config.toml
n_layer = 9
d_model = 384
n_head = 6
n_kv_head = 1
head_dim = 64
d_mlp = 1024
vocab_size = 8192
activation = "swiglu"
norm = "rmsnorm"
norm_place = "pre"
norm_eps = 1e-06
positions = "rope"
rope_base = 10000.0
rope_fraction = 1.0
qk_norm = true
attn_scale = 0.125
bias = "all"
tie_embeddings = false
parallel_block = false
init = "normal"
init_std_qkv = 0.0263
init_std_o = 0.0
init_std_up = 0.0263
init_std_down = 0.0
optimizer = "adamw"
lr = 0.00123
beta1 = 0.9
beta2 = 0.95
weight_decay = 0.08
lr_head = 0.00758
warmup_steps = 344
schedule = "wsd"
decay_fraction = 1.0
decay_shape = "linear"
final_lr_fraction = 0.0
batch_tokens = 131072
seq_len = 1024
doc_mask = true
train_tokens = 1312000000
steps = 10010
dataset = "wikipedia_en"
MLP neurons of a small language model. Each row is named by its layer, matrix (gate and up: input weights) and neuron, and shows model dimensions 128-255. Each number is 128 + 24 x the weight over its row's rms, rounded and kept within 0 to 255. Numbers have three digits each. A neuron's up and down rows have the sign that makes its largest values positive.
A block is one neuron, or neurons of one layer that tend to fire together. After each block is what it responds to, as a language model described it from the Wikipedia text at the highest values.

L6.gate155:136125121105098134125140130158155096169140100202096132108114154132153090133122143147139133078157144137082147133149182159101136095138175135132144074141144107136167171114150125137155152106091125101121129169089123116142117188110192120112156146085079091109141144106153146140124129146099108136145108185142111153120143142108133158154146145106118107116109104170140126137111182139136147137164
L6.up155:111109106146156138144132096146083121110138094150137142124163126114120122147152143165147112122121115141098112162123084149118154126134134146175104118091146129095075154134138182116091129126148140132099092112099118139167093143071101123121161110126128151133182102139104182147135150145122098127181128126099093127138118158113123095104121091131132131117128157143125169160141119112134118155149
L6.gate233:112122134185142097168129131160144098139091107154107121129113173149136130163131115135117113106147158114121142150148156171101097136102114126115187110135171118113122106136137100155156141093069132145125110148109154112116104141097112143159101158133144111108163083112137190113172186131096102117096130097102128152106165152121156135128125171104164108096162101125102098084114122145121119136145
L6.up233:117107088129140081143144111128144078113089156124164108148147128109124124098075093129139122123170120136130107091143113152091143113120136151134136116133112130085151146131152116113181140148068135145119103098162157100112143162134129101105137184104118083099083146162173144128121173142137123107159129104116123100135165106139133158154121157165168103099108132132127091140103084129130114148153
L6.gate385:143141129119137139096193149118124108139074118092123157119132111155144132135153126158068153126135173127116128142145185133135126100100136109099183112098143117139091157163112162131128103123085161120129126145069125145103109153132128117141126147109138106131151087151157160152108160130112071119146117157143116115145152132116114106096115112166187137153131117115122142116134144120143111126141
L6.up385:128151084135117102147145129102118123157111157115127109129159138116119086198102146136132120105129098138132124065144097092111125104093140103130158133111144128147130102107120163106140164127134184130095091107138178128166097136126127130145146117117116108150156133148083106119109108120129103090158141112123121118169129116122149132117105153114133113117123147126102141064118092192082115157154
L6.gate394:113153135153115099102150121143151115153085151133157159130165102123135101090153204138117119102179097116123150141108104132124107086121142161132145158138100110134130080097145173123130158123149128146082063131136112141112110166075089122125136116103125104094111104115104202096099133106139122139143145121111116109186130133116113124130103151131128098193166073145156174147108139133103140129114
L6.up394:098145157105138124123165132160163121122084162150129130107162102115153147133107140097089120113126140154156150143165122113134154113116133125121136161101138085170096079140131120145144109119106147156124098121130113149162163166117113119143092102103124142110121123175123179101124163115132124101158135110082142117125100092119146101091095129151100071138128124127149149088094144133132136157113
L6.gate713:135150132149134095120150163152110112190106128132123114116139101098175162156109214164123128098135083140158160136169152162097135062122156131092130134144130111134145151125127099122156137085082159105092086096139139140126168207107180098141129132102101129134160113158153146143135125147092127181129100131091115120156125100133135105139095137147157150129143122123118145128097167118139107135111
L6.up713:128131153088090175160109138153142138157068170151128144111162076136158132100099127072149144130116117143105174112162147102118092126106199111142150165114133131135066136113116111135159075103066146135108128140141118136119137150122154163135144134103098141151143155122138115120102138152120068197116084136107145166155136103176139137148098104150128126147113129130130138102106128156148153125095
L6.gate726:128135149094112136113150104156089128157120152176094162128141094096162114143109130142160142102120172155150131115132168142090123097149133147149110123104104128157126152124126087142103135173107127128143139084146112142135140138092150086155144092113141152152144160150126142125127143154128172127183107152072113114174104122135138146117091127136105111132138129087149119168165131157156133142111
L6.up726:103152132153107094121114140161125117097128138165174095098116116120121148109151101158127167158128114169129102167115137120137141094100154133155126102196160135134127118127140149123122193069126130130108133127126145180130170178135076118119143144119108166146173110160135140105109136119122112157116124119116128118118156153130138099188130133136085114137128108131139130113104167090053111150143
L6.gate747:130104162120173134160120148168116086157131135178165119104129108129161158109132154113117147129138093119118125158164115151193135143131106152123117097111145142146162087173127150166127109094078139106096150148125089169124129138146127099112123101101139142074131156106146108113144079134161075125095131125128134189158133158111122149168156175130086090111159155123118130134107135141111143158126
L6.up747:132107127136147151135059180126134110159109146133148145141133084139146078080114102099149168136148132171111170105156130147145128107121123172141161096132106115093144140110105113122113115119103131132076151182134134125167174123140167081140100113107077106159122148123112080110166140130122144103148182114146127111149125122155099106165121139161156141154116121115127111115113117126123141107114
L6.gate765:115080182102118134149116146111073112120108186114137108115144075068157101128126148128118143114110156145132104138101134107166135151100147153132165145134130149099122109149119130126145118127106139132130131097109113186092169135124115106106158085106074156148126120140131113133069122125128107133140122167084131096146110112089144143086116142134111158140122110106144145150168110153139116105131
L6.up765:121107134149140121069112200143165122168144130144106137115143116122133103104079079127123123147142118128148174120113151147105090088129161114115145103078106100133159098109120134108180193147144159128117122147138099090117125117143116115131143058131128132128161149141104181130129174126100127097151142122094106165160174124104122155129099157127152100110147146116147138141125109160135110185114
Description: Mid-word fragments, foreign names

L2.gate35:147106117096130096133151161149126147141063108155134110136125121101158125116078149127116153124119143157119115157147157156106137101111106092082155107131151117105123140150130074115102116137137133123200146136114125101132157156115138098081117111138143117144141149148126116126169151128093088128179115125092094135156158103124131104111131102179143132119143140145141154153097138142111185111144
L2.up35:136127137136128136146063156168137126157073137093187168092105140147152128122098134146137114152147148143114172145143124149122180145109135093123154138106119118151137141121149136114123135163123104110147162147161125116149132125156129107114153113143135127120177095127077123077121164106155149135145147117128124100113136120122115216093114159131114162129085148145115124106124117149094133132101
L2.gate75:121075089101097131137139131160088118126124070110176101151136120075075159174154133076109117124142134133135122123112123100124138099150130135095096179117113118084104179173103143174113134116103125093090107144140138141128139137085117117139138161108103137104128162123044146101128161115096141099103124139136127125127144140156074109103073164098094153143121109143151137120104182160131144098099
L2.up75:099090081101099136135146138147131123155121099133147112117159138119118140154116173073123131150073149116129149170147173141141135098124134108148140158135120138125113100108102123189099129131103136138075121181131122108143151171102088091126112130118161156104163148097100091116091109131124204124121130137160148101114138138148140140095148134110110132129137139143144135096145143166129157112082
L2.gate169:112108098131136110138095125136138129122110142122116115140149099131129156124104159133134101090122127159133218163123102155137157080142118134149103164107041147105113158124143140151127125088094169101157093156152141098135135108131118088129132124119080122062101114158086107111080135101097117140137099130140136079115169213134129119141096139128162105116148110116159114105127156106106104164134
L2.up169:116149176129196134130144137144128097095122154111134167112164113148116087136100149116144102124130120168142172171136119140115118136133124148120097131122122106080125117124118105146096105135107165099165119166154097138127124127150113125142088089105110094078122133188145103136155134148104182118144107069171133142103156190112120111134114115117108104087108132169154092159083146115076146149109
L2.gate551:174095162118137152166070127160115110161129116125124121124118139112131119117177144140110146135144112105105169122092163160126137072151126143154158124112124161141125142167091138181083116102124188154111111146101119116132156089097098105112128147081132103079171114153120121115111185154175160117156112156168091114141168130117105118107117177117146074139099113117143147130137144128126088132115
L2.up551:109154126127134149134127148151103134140118137145158103102107117126130124129144121115132141161121118159171144132107127162144174098099082075117151171127109143149116125115127113158098117179132124130151159134158149105136171147104095095162114118147151122121141078175096086095135103138128124121138142133115120132150133144112120115085129140173153121129085136149151164156088127095116147139118
Description: Word-continuation fragments

L2.gate31:133132112141115102092091116106138088101134108111134140123146160139109111160100119109106107107135146157152096138138069134120091162116082127118146089122114119137109140140146104146105086129137137121108124131149129107131096166134113163136126095117131144107103113130108169125158119112129159100144097147146116158113121099142124126155117106103147137143142147134144116157120135164065112118109
L2.up31:142128126137118150117146107143063134120134101158070142132120132151133120119118137104099132123150126166106144099118116109096124143115086113168132147121113168164132159119127130153144133150126110125151108103124103148106089098120114134131105131113139174105113173120125081156100150119148148132089160146102072094117142140088139119144149148119132115148144138099127116128118144105155122094100
L2.gate529:165117128159099142110145093122089116109126127085093102129167123175172101149109156097111145099121118120108165196143114152134142132161131143115112054148155126205133100144131134146144080113179117165137144138162101137117104118137107109109172098140124125092137130144152119143127131116117117137099129144107161116096107095147188114119147179079143095147149153114160136127126137118118118119132
L2.up529:111129091108136132133147115132113120133111129131111125082125143110113152143131177104096151142168132169108110113151133109103135134119123106144132103127127134101143137134099160120136130146112138154142086099147182112144144103092097127158132119174109195106131148127104144130127141111083109109113106149129104149120159138120113156132170104175126133149158161077100195089117137110130184101129
L2.gate718:101158112109075097088115120125090153142115115140119124114136128154126125153071140138092143128144121094122151152097142111153112120135138095155151090122164113151083118125124099140109101118131113141149130098143171116100090135111077123087105119121094161067121150139150101152168112087138094179160134145094127176131123077132137164123129100159138135104174161089144093126094166116117147143141
L2.up718:093168084151133092106126135155101169150135131152130136164131144117138180136064131120125136115098112108129144154142158137145123130111135092121124166136116138162120130160158100133118139126128143109121135168149143112123097127111113146154143143108177174076074106131141151190139119122127106157122143158145089113099103148153130137096105150100208126149154142129158122145134164107091110163131
L2.gate952:149084103132131134119174090122130122104144154131117141110139114152145147119166157094078096104137129152097111105173116096135120125105105170117158120145162122148135120172124159129158147152122118138119111101127161117140117102155079100072107135098122138114112126150134138166105134131093111105117151095139124126145134099120106182098153141102157103141145117118123122140152134120129135150140
L2.up952:106109107153120137207141103124094086147115150148112090093153132118109140180138125112116105111100137160106127125082125110132120144075141102142162148171130118110118108112107143127116151111144139155107109153115124146190104097131121124128106120148152076137124148132159134137095112125174101144127135133090095144106125195169134126122144119161124173113148143136133178141136128134121168109137
Description: Ends of proper names

L6.gate41:134116138170107109124176130145122123078137130104127120148084103129107125144141151140118156095135147138131165139104106144126111099131130096071155133143154171154122121106133116152134099121143104123135146157109143148149087141146099166144072153126102134119120115147127115163100133108119111069130136125168166122155114141108105183128162152128121098117169110118103142136148101125150112118124
L6.up41:133119145100120117136173111087081117090119128108141134179154130088124131112116139075113142159131124135099156158103121122133191138094115102140141140120122093145167095112109150135141130123096139154134109129134147070138151101123085105149142123125081130093171111126122128133142137117155104133124088102150094068139144131143163115130118107142077129132170104136142125123090146085113113153136
L6.gate98:134122162139128113129138109112123111129116134163125152141160126151121124139127143134116156157160138121089159099104096154134163119122157168161085062133152161090189073113134149174124139132080134125177134098118144109149114087133126143131152108142132135126133153107177106159107141106171099086135148137161121139153120101132073182086119125143093080133166136122097117156150082119141123141109
L6.up98:127129109134089082137128142093130112143123169152124110120177166118112161147152106116151120130168144092154118127120115146158138122114100085108162111108156105159126101125118129175165135144118153095114066128114155132106120111133161160136121137118128109149131116102116122137128159167085114096189151141129149135128138085160117077123107135129142092127142136135121142149059184187135128150111
L6.gate219:146135111164156114171163162144136118144127143134153090132133143141124111149145122097159119122108133125148142104132098147145116159104126139103136136127136150176127126128126101135139117073120142138108102114105147187147062126132132116121111153152129112109135112138111137101100123087115124097113128108159158110115109154146132142176119125080144125107141136176118112143120143143098119146136
L6.up219:141150132139172114056167149122119132119101133099152128140106139158121066138143136095096106129155121123113158136137109117127137100117125156136123107142134096120129111136143108110086167138187124156127087061128121132115100161145117128107119113165149143126143108143168137124166120114101091149136128125090129083121140122107153157102123126098102135153116139132118136166090173166106063144140
L6.gate362:147118140209155126107137089131168128151101172123140119142122139149109119166132106134177131119136101114085171116134127150137144116095071144147145071112110135144127108152173131148131152139088149127110123121164152126105135120194113127123116181157159138125117149120128128126062107142137105100111132117133130118131132152076115149124131124147076105122175138123126132161152096118093116132121
L6.up362:120152147135121099131145099147112119087091145140120111092112120136143114134137158095128102115101141155069179138101137191140135114141093116128136103150122091119135111122177146148132093160110080118118098108146171113138109103109093113080139144075106146104074126160125122130115131132092154129137102057110114157155104168115109140125131126078094123117150107106159147170106111104121103130107
L6.gate420:152142136103118147109108093113118136121123117147154124141152147118162095147181142149130117125206103122136165109119148136180106122086094103139116113120128169152153138140140095151110127134071135095101158152106144131137106119147126124147117154120101119131121081134128142114122158098135122111088077149160117108158125117117105124158126157128101121128144085137167124143146136144126079115142
L6.up420:143137149122100109122140069083126095143143141127115131103146113109129115116101127145128114152153159154124133093091077134116110130144173141114109123124150142109145134078132066135101138143084119153131154086100095117161127155120145128137060132114097108093129096116150066134142180161105166082126156098160107131126092090102103105138176119152136128070166120169122142160108104145121113129141
L6.gate672:132136117134132121146189098128122158119081104108136139069138139154109134145075093117096099143160131114169127094140093109121168164175130147110140103128171143122134104185145127147109109143113161172122118144138098102144094151100114148130093150117124154074097109143103138113139153110122114174136104086123141133095182150123103139143086150085169111122151147192140134132116143156109124137152
L6.up672:121151142143099145093136116136119116101137156138081120112160106127125152133158118123134137149137121107166153114124130130158096108132113172110156096124142122164150090121119145098141118146094102130130119150191128151130095129150144152166130144120083089133078172121133121150120140101126110148100132105191132148159115120149142130132140177106165135134140144117147177116144132111082062161157
L6.gate781:152125128169132070132097110120119152143127138105103106131186144123145073105207146121150113160134108125115136138157077137149122090092113149138136063153123101153113159141154129149098130128162120157158137064127152136133138118170150099145110141137131144104098111102074103116124126127140109130111136116124105126146158121093150120128131151079138146092131138123151135130146114107124082090128
L6.up781:111131146122147125118119134128119140121106100090140143142148172111119117105103102152145145136178160136170097152134158087109153141123112148095146098121122109139119130135062146149123108103104127165112139167121165104152113137159144124112081135129112117091107176138100122139150136141107129124124109078110140106150130161111101136110115147140112146120126125202183132177173124076100099108133
L6.gate826:162131126164121131095150124145136127139076104157156133126140161148106104192133167142169124127129132071178191137166137154134145124103152103112123117139115151159133103168147123140131127119107131096133115137138144151103095127151120109101115130112094155113114177103121161172103148135158139132143135124132137121137157130076171141139120141122099108137113175102161114168128127145108103163132
L6.up826:117096141156083144161142097089112126107086145107110128086114132137084147194132161109120097106130115111159161167152142142102123107103118126139121112089141160124130157125110150148109141146130109086172108101163152116144101090122132067141134150106131070101144143142179150146104115132113136111177171152183136144147124157109119128130103135103170114111120178129094099159163148138069129154158
Description: Awards and honors phrasing

L4.gate38:136139117116116117123138097127126096120098149134149104127141112159113141099130142102134114116164117141125087130125146147109134102102078152154132134119129173101135158112093121160125100140103110155099111141170207135123123132159098105161121172081091156138128153089113135119100166129102124094138102142112113115140128083148103128116126122171130137122137163132102119132136156167162100166101
L4.up38:143139120127125128154128121143190107151127135110133094103136157121149122149119087119178082144119107123142166133121167109111116082123129151132164109098087114156142108141089155144154128115105136136117141169135135079069115110169133119135114158138138096136170162146145145122068134069164103097124107090102133107129124113156077156105137140112116110066146105125149141140158121107098141124127
L4.gate341:144151152174128113151135132081107156149108166071186112100109088104099097113173170124144132136146124105113111090156116122111166131117138145109117124157099117136157132113084169145117117145133129149081144124111116115142106145107143132097160122080121108110125164126118161141132131140138128140144077147105144150140136119139138178114120131100132136120147126133090142133139153111183093098101
L4.up341:185158141146116102162160121144141145152114112143142141143127172130165102149108116142133124137124073098136134109131130167148132155102121134166170103098132131191141095198085121156140115115121152140125101136099121121143126127120101087168146121110113116123109133096131091175104151082102094120113166123122146124198135151091106126144150135105089121133142104117156111135118091103131071146127
Description: Award name anticipation

L2.gate103:128113123111109149105116092135129110069100123103098125159126119165105152150148145121114132127164094188114139102147147150123157087150128100077094157151129128130112128140122163130092133132169109129125098115161116137148122169129086117151098099121140120120122146133135122155109106170105124094161150094152100096130117085127141103133102112144164123140099115134141132108155153160167137149155
L2.up103:152142128136111145134140129042112129098143098121129093127141135164143156131098164121131161068098165160120102136146120135100141125119167147144141129169128119123158125114121147149156084148112077143120157132092180109119083123100181151075112142107150097078133108133080138116103122153116156095154108096131095097130153090118120128170139146124154137111081114128112132118098130149113152141098
L2.gate111:117090133174141115098164076135166135110165156138109138119129151128101169159127134095116141131141120110112137105146121111119137172138102138144088164167141118097100155126155179138132095159110120119151097121160112150105097161137104170121119115103120102112095118114126138148093095125170170110119148112164050145129155088102110136117096136103112105139157163141079148146159129136128120110112
L2.up111:128121129100135107099157169098124142126119117150085142135106174092134096132147119144150122124133140123133098161087165174121094086145121122121147130166113093066131152082108104109109120068095124108069106117110115125145117164156194128141107162137178097108135135128149117143140126121103134110134133124110169130066143124092110083127108076191124142114113119135128122148119131134179132142097
L2.gate119:133090106141141120109125146093119154109122114154090086121127143160109116100129130113124158111116112088137088126140118130117130126149073130137136136173147141155121115108149100174158124146114128129139109147155122114104113144141149172147161086145144131132145183097149170143122135141189150097121130101143164145123123145117131123110128128085059160104080115100139137118157153143131100128153
L2.up119:104111147164146124111161081091149148095137153114132134159115095174076150138137117111105123112112119059124171114115187124076118113126112135149114137167170130114111166126180096145130151113111093134149122094125091110095116143126129161127148123154110109181119134120142162151112126165159174143115130122116173096121083139144135149149133116105116168135136145105121105132145162155162126170151
L2.gate765:163121118195103132070167106119103141113212133119122129107134123149099174098146157154096146130149099099103164130112130119074132127162118123143109149149104120116120162130143133121119121183150109145139113145098142143143125117123090150143106134118120124086099136122173128105129143105133150084124125123113100117154119146109096124118136116129140108151148155114138105131126132138111111133127
L2.up765:134139147115141073108134181145130143116119171172110126113078121081107154151135154162120130162115106135120157134134122095146109113160164149119146134134134140144112100141093141104101150117148144117167110120111150150145141153099137143130112107107159119140142109087155161159115121137130084135102150104099136134135130156096115119151117113104100123147137172084091134115113130082112125102166
Description: Word-initial fragment pieces

L6.gate83:125114139129142139143178147117137131111091084158121168139152150139118139134141161119114144178121122167093150168127190115135144137107133110089136163149108161122135131165141126111141127137108103156119096163091111133145138125130134148105138118166124132111183112098141118116123128115142124129159143145153112137126118128122094148121112129145119114171099119124132130078111127147137145123119
L6.up83:101136107171102118134133154096136131138116146109110109104132106137103123093124106108161137122176112106082126127132102146125095155132129109168121124089168139150093117102118139173157158104159163149087140143108115142096146121126109092132124099189132114147127170115154104137086143160143091107147083141111133117128131098147174107137132127145141117108110102136174102114116120139103134177146
L6.gate144:149158150135131109140117162122108146121158138112147080175102114104125134098126127131130126159139109107127121130138127124113088161123104129109097130090102143136108127149124109116124154079124167125108155107120077130103182126157150126089110151155136106136098175113122130140092103135116146127140094130130162118145137131130146126105143128118099190130132170112114145073135162124127114123155
L6.up144:105134164137144147104098155104125124187120170135149142117124077132086161119137094142119129121146136110066121133101143152118095138092149145118104171132129129112145116139113166169091119127125159108153141107151135150164087142126100103135110115135118081190108134143116131140107134155150048148146131117109145115133137162132145091168129113113125150145146144107113139115119150176137153110181
L6.gate368:124115132098123086122117126165119169137162081066102152108088148131111118103117150108113078112173174128086079095140134121113124085101132146117092108120119134130085144149112108122152110129100150096098140107110108152084079154141110139113101135130130109126161124115171163114135128156129105153160094101105125131135129161113132116149095104146179110129155108103147127099092149189115154133164
L6.up368:165159157121123128159104090132119158142141125102092161124167156091107134148133140145140140124131144120096060135106152096127106151176127135097155164116133157140062160116127151149093107125113142126139157104141082118105120160111192169157106136150142117125088180134094124127107120128113137134136170108108165128140148116162107098107119091118129136114134132146097107141153126150141115071149
L6.gate530:185202080167137145137140122075111140114133093111156120104129112129173043119115117136142153163172165122156080110119139115124143111169157120100112123093124161118159128101120107133107147154095169101113128128119124152142179119151136161120159139124161122098140139102135141093120148150101091119142099110089167099170127098108090154147134102121155120104127126062132120132108108128146161102073
L6.up530:144159135128104073143128111141117120159131093100114102091146111116177174107165155177120150114145113110091136152098156113105112130156118084122107112108109139124132080129125079158127169090122138083132139106100104165136108161157134122111142161140111173125149114136138106117105168133108110124114134151093120124115148127071141129191105131130136126114135163074122102133126126153134133148133
L6.gate613:149146079127176106145121164093134155146136080130089129142146112137135132178099133133174140129077153133103098122134139105086124109098109179092133148146151164114114149131143147104095158136096149111137120110144119136100169156131125145163090128143150119115173160092146114124120154117188123116061153105129147155150138102117140125131117079128101179118122132080128091088161161095174132106108
L6.up613:142154146149101108176123152114146159144114110129115155115167146139138100108177185133113131110131121126140136093166157163171102128125143129087154131129190139126104118139106091101090150122187139137090096126081132114126100130134127156146160131119129133111097096152059124129138134124162114142179143105120147130108192143147128088095095123084108143126128143096118117114098128091166078137100
L6.gate648:118161133117124127126146182139127159126107092094130142121149102125130109144145149154079145139159154127109117142154150118094140136096126145132147136155164162130143117118118133133141110154108156127125136140156105111113128164169157157088108124154153130125106102153178140131106146129137084131186077150098169151132177158124132158112126128106121127127129086129140158092102112143168133150110
L6.up648:136130134104108120108106135112129111168151071133130151137138143129122132117119105087112168136118100084104129174118127131131056108161110135101130129129134141178116109136127137147095125119154118157118109104111118077135114148162138143112137172108098106110090117103151113131147121155150152137159118108144151151175166093149133124123184096145100112096124109084107104129168116184122146177122
L6.gate673:180139080145150116141174110116184159115131102106117127120102151138152130149155102146140132131126085121131136141106153067097120105159145107122169161142092176155118151140156070146076137113155149117122151127137106142140122129151107179121123093111105120119149169115088129074123151115135131168110110162151124112132155097161117136137142101097124096121142155164114127132162124133129121125128
L6.up673:122139118156130136122130108130145116151099124109149102125165103206120139075065149114122126164152125113119119106112116154124110104159133157115152129107134130121114118094125168082096115073090158173136156079113139106125173133168182139130154137183131103108135118157168152123114129121087102086159142142131188108110154110120091150125088106144111129118102080117140138138167104152144145138171
L6.gate732:146147104129151112114149154159161129118107121113143162112113094119116119141094128134143169128156121108141071163150121147127089118109142108101169152134099141106122110121119142123113142147135163165115128137149090128139156145133143141130130112096128146083155145128096150150114150121132126123120136139133108125121154107152125098176084075147083098126081139095130170161128145134141128080092
L6.up732:131167118117115154095098103106125145142165120129103154130114121101090092124129104134139121168123150142076145117125122092108105151135095119098093101140149161137101164152130098130126105154141117129133159115124115146101111134119167141113120153164114068106142136168124118156130152130167157088167124124150126106145121105125146112114157103118138140131131183040128124083126109136115129082154
Description: Word-initial split fragments

L4.gate15:119155139142127132140111138164167141125106138122120184151142137176113106130095102146122149157157142149124126098093126150090072119140126130128100123149114160137128165167146128154129144116137128150171109147120148160134142132159139159126152143150143148141142118127109145161111154099146114128137123119135144145186131143113124170184130119123122142126127146104080117077122095132093111145161
L4.up15:113144107157125112126147090130175165142115105106140099153130117125137091145135098137075088089160132103104135122143131101133148146148093172108142130149110165121097135119095159110109123147105140176067084104112127116133123127099111122120139114120133122125137144135092095099144127085091117141139090107082129135117134124135145129131095098119115128120128094172180157110172101124130096125141
L4.gate362:140154118092109142109122167131114147114134122162085113125114121159102111112102112183129116167100154092096093171164110076136112139145083132078108118134119141102107145123164102133155156140108149108081169140144180121131115147129137174158145118160133105168132104155123142177131121142111176129125139112128099132102108131112092142171116121133149127127151093095149163082133116128132166097155
L4.up362:126091132092117106127115123142122169134122158118173151113082118125109134114092094099141117120179113159101087110085141149144138123150097115086102145087122139154156131151102127111131132160137103136084139114145154115157146098131100142154102133100146124139078146152096097132150137126087134140100113105123111152121130134125133168142141121134114132113136148147127180143162111132105095084161
Description: Initial capital S piece

L4.gate352:091125132123080105063161102131132113125129091150114139140140102098136138119066130127156158104129121155124107150146123117111159118114146068119149132143118102161112135128111110174164080132075123115144183103128125159140148134081130117153131096166128168119144146135083102119114129134132124124142133132128125167126153111098105142112133091115115092143083108120181152117105139112094126132092
L4.up352:156179121109131126104136104107118105136163104146160104111120147114107150125158144110113124140159121114136166150076087095123161158104135114096129081111087104141119142112115140158125115079100113136135091110113113160097118086109158102124080153135151134078161148112117092132141122088108152125163147107128116118105136148141114124138140120121139098138119121166104077093150145092112111099139
L4.gate689:093173126115142157145158110156166127182098113145126123125158117125110159135121171164106148144156105135140180153153163122120149123084109166151194133076100124082061163108151134107155130138134137155131118125139105123110135164110163118142119150126144123107134132123117154114130155064093084124104103118105107126170098117122128095117145124126147090127123139163164117149153126105102123135122
L4.up689:120159139100155128189155153140100097161113108133130131098147129119131117157117124168122119145142162154159080101167146089127117138105088140151188112125114077117118140103126138136149094189118116120118144054092112127138155143101137133115111085112155118139126165114149099129206193133071119094180116103090101153129127085110147140119165103133122083096147127109122149138128106072163112136141
Description: Proper-name word endings